{"n_layer": 11, "d_model": 256, "n_head": 2, "n_kv_head": 2, "head_dim": 128, "d_mlp": 1024, "vocab_size": 4096, "activation": "relu", "norm": "layernorm", "norm_place": "pre", "norm_eps": 1e-05, "positions": "learned", "qk_norm": false, "attn_scale": 0.0884, "bias": "all", "tie_embeddings": true, "parallel_block": false, "init": "normal", "init_std_qkv": 0.0225, "init_std_o": 0.00481, "init_std_up": 0.0225, "init_std_down": 0.00481, "optimizer": "muon_variant", "lr": 0.0052, "lr_mult_qkv": 0.7, "lr_mult_down": 0.7, "beta1": 0.9, "lr_head": 0.00381, "warmup_steps": 200, "schedule": "wsd", "decay_fraction": 0.697, "decay_shape": "linear", "final_lr_fraction": 0.0, "batch_tokens": 16384, "seq_len": 1024, "doc_mask": false, "train_tokens": 181400000, "steps": 11072, "dataset": "wikipedia_en"}
MLP neurons of a small language model. Each row is named by its layer, matrix (up: input weights) and neuron, and shows model dimensions 96-159. Each number is 50 + 15 x the weight over its row's rms, rounded and kept within 0 to 99.
After each neuron's rows, "fires in" lists the words (lower case) most often at its 100 highest values on Wikipedia text that the model never trained on; "fires after" lists the tokens most often just before its 100 highest values on Wikipedia text that the model never trained on.

L4.up250:38 61 70 33 21 39 68 43 86 25 49 94 54 53 46 46 43 46 55 54 80 53 53 48 38 54 53 71 37 59 61 55 40 34 43 39 46 68 60 45 56 75 63 65 43 35 34 33 41 53 66 40 65 30 53 36 61 25 71 50 61 64 37 40
fires in: "which", "as"
fires after: ","

L8.up675:55 29 45 55 50 62 40 55 72 24 48 45 43 55 65 62 67 40 33 45 32 56 48 43 44 52 50 45 66 47 44 53 53 12 52 35 41 71 37 69 47 38 50 86 18 68 36 52 83 44 36 60 50 66 47 68 73 55 54 40 53 56 54 41
fires in: "22", "2", "21", "32", "12", "2022"
fires after: "2", " +", "3", "1", " −", " "

L3.up262:41 44 46 52 44 75 51 42 62 57 54 60 61 62 43 59 47 59 71 57 68 65 71 52 29 34 34 48 40 16 46 65 38 39 52 38 58 73 51 55 54 35 55 58 54 74 12 51 39 39 64 47 51 48 16 74 37 59 27 56 63 87 66 40
fires in: "in", "it", "this", "the"
fires after: "."

L3.up332:63 44 59 47 57 29 45 67 68 69 55 34 52 40 25 61 47 74 59 55 54 48 58 53 35 57 37 81 32 68 96 57 27 43 42 45 70 47 36 53 42 58 40 25 54 54 49 33 13 38 48 71 21 60 43 47 33 60 53 52 36 35 39 39
fires in: "year", "company", "band", "season", "group", "family"
fires after: " the", " The", " following"

L8.up632:57 84 65 78 69 21 36 52 62 36 63 46 53 49 66 58 31 28 45 40 77 52 43 27 42 64 38 40 43 61 75 74 99 61 89 74 48 47 38 42 60 52 39 38 56 50 62 32 46 16 64 65 57 49 37 55 49 62 58 61 58 76 53 46
fires in: "a", "played", "to", "the", "his"
fires after: " as", " was", " and", " made", " became", " He"

L3.up209:31 30 29 44 50 52 75 36 60 54 59 66 63 51 52 44 35 59 33 49 46 45 20 45 54 48 37 70 30 68 48 36 47 65 28 52 36 50 56 71 27 54 70 59 37 56 08 49 68 28 42 49 49 39 72 39 35 58 30 68 55 39 13 41
fires in: "a", "in", "as", "all"
fires after: ".", ".\""

L7.up584:17 50 72 46 35 60 44 90 37 57 26 37 47 68 40 44 52 59 30 61 53 53 44 17 48 59 41 31 90 46 49 38 49 45 36 85 54 71 45 51 63 25 55 21 36 71 82 66 24 39 46 69 49 81 46 37 43 49 50 47 36 55 71 35
fires in: "0"
fires after: " ", " ("

L7.up88:39 72 69 36 68 17 39 22 29 69 80 63 29 69 54 58 44 52 39 54 46 50 73 44 62 53 69 43 40 42 52 45 25 42 58 44 35 61 45 37 38 31 65 50 66 77 49 37 36 56 43 35 50 37 56 37 33 47 43 38 28 60 74 61
fires in: "1999", "1997", "1978", "1995", "1990", "1991"
fires after: "9", "1", "-"

L4.up595:43 33 43 50 44 40 45 41 76 53 49 51 41 52 50 58 47 62 46 47 61 44 67 73 34 52 56 50 49 25 84 37 43 40 60 74 36 66 58 38 64 45 56 84 62 57 51 36 29 31 48 64 49 82 56 65 58 57 28 54 57 52 57 49
fires in: "which", "the", "according", "who", "have", "group"
fires after: ".", ",", " The", " the", "),"

L4.up902:62 55 54 29 48 46 29 43 66 34 33 61 50 40 21 69 42 61 48 38 29 72 48 46 39 71 47 80 29 45 50 43 48 46 50 50 43 48 41 66 60 68 59 46 49 48 44 54 35 49 21 71 63 29 54 50 73 78 71 51 79 51 59 43
fires in: "first", "last", "third"
fires after: " the", " his", " was", " |", " an", " a"

L4.up414:62 34 24 49 50 22 60 30 74 80 36 66 58 69 27 65 65 75 50 38 55 37 56 53 44 72 44 79 69 28 49 60 43 49 53 36 30 49 81 59 32 34 61 32 39 67 47 43 37 54 71 55 17 77 49 53 50 48 59 49 45 28 61 86
fires in: "which", "it", "line", "this", "the"
fires after: ",", " The", ";", " the", " after"

L3.up324:63 53 47 44 48 60 73 52 36 34 78 41 60 42 33 65 49 43 39 40 55 70 55 18 50 35 56 39 49 44 60 32 57 46 56 44 33 49 39 68 59 33 71 17 50 33 40 40 50 35 62 67 46 66 37 55 60 46 78 34 26 44 30 66
fires in: "7", "votes", "17", "8", "mike"
fires after: " ", "1", " |", "2"

L4.up248:47 56 53 36 31 30 47 56 41 60 66 73 73 64 44 44 41 33 40 75 22 50 85 56 56 23 47 65 51 30 58 39 35 58 36 68 38 45 61 48 76 36 71 49 50 36 56 37 52 43 43 59 27 59 59 29 53 37 46 31 80 43 48 44
fires in: "an", "most", "a", "elections", "main", "sports"
fires after: " the", " was", " is", " as", " local", ","

L3.up769:37 50 62 49 37 69 72 34 54 66 59 83 21 48 66 39 69 67 20 65 69 69 48 63 44 62 55 52 50 53 46 72 46 64 50 71 58 55 32 38 70 64 63 66 39 48 34 61 45 27 49 65 45 49 45 51 30 77 51 53 31 38 61 68
fires in: "he", "it", "they", "the", "these"
fires after: ".", ")."

L4.up712:59 49 39 29 64 46 56 21 34 33 77 54 53 60 71 29 63 57 14 68 45 32 76 28 43 52 57 28 58 61 55 47 27 58 62 58 51 60 53 45 65 45 55 55 55 56 56 33 52 00 66 37 36 47 65 60 58 45 60 52 62 42 48 55
fires in: "an", "is", "was", "a", "became", "the"
fires after: " is", " was", ")", " He", " as"

L4.up433:38 55 58 53 37 34 36 54 80 44 45 66 60 22 30 58 42 75 42 19 56 28 52 52 60 53 55 46 67 89 35 32 41 35 53 52 42 56 49 35 49 43 73 45 48 56 57 42 50 51 72 27 48 55 56 61 38 57 69 44 69 67 31 59
fires in: "it", "this", "single", "same", "that"
fires after: ".", ",", " the", ";", " a"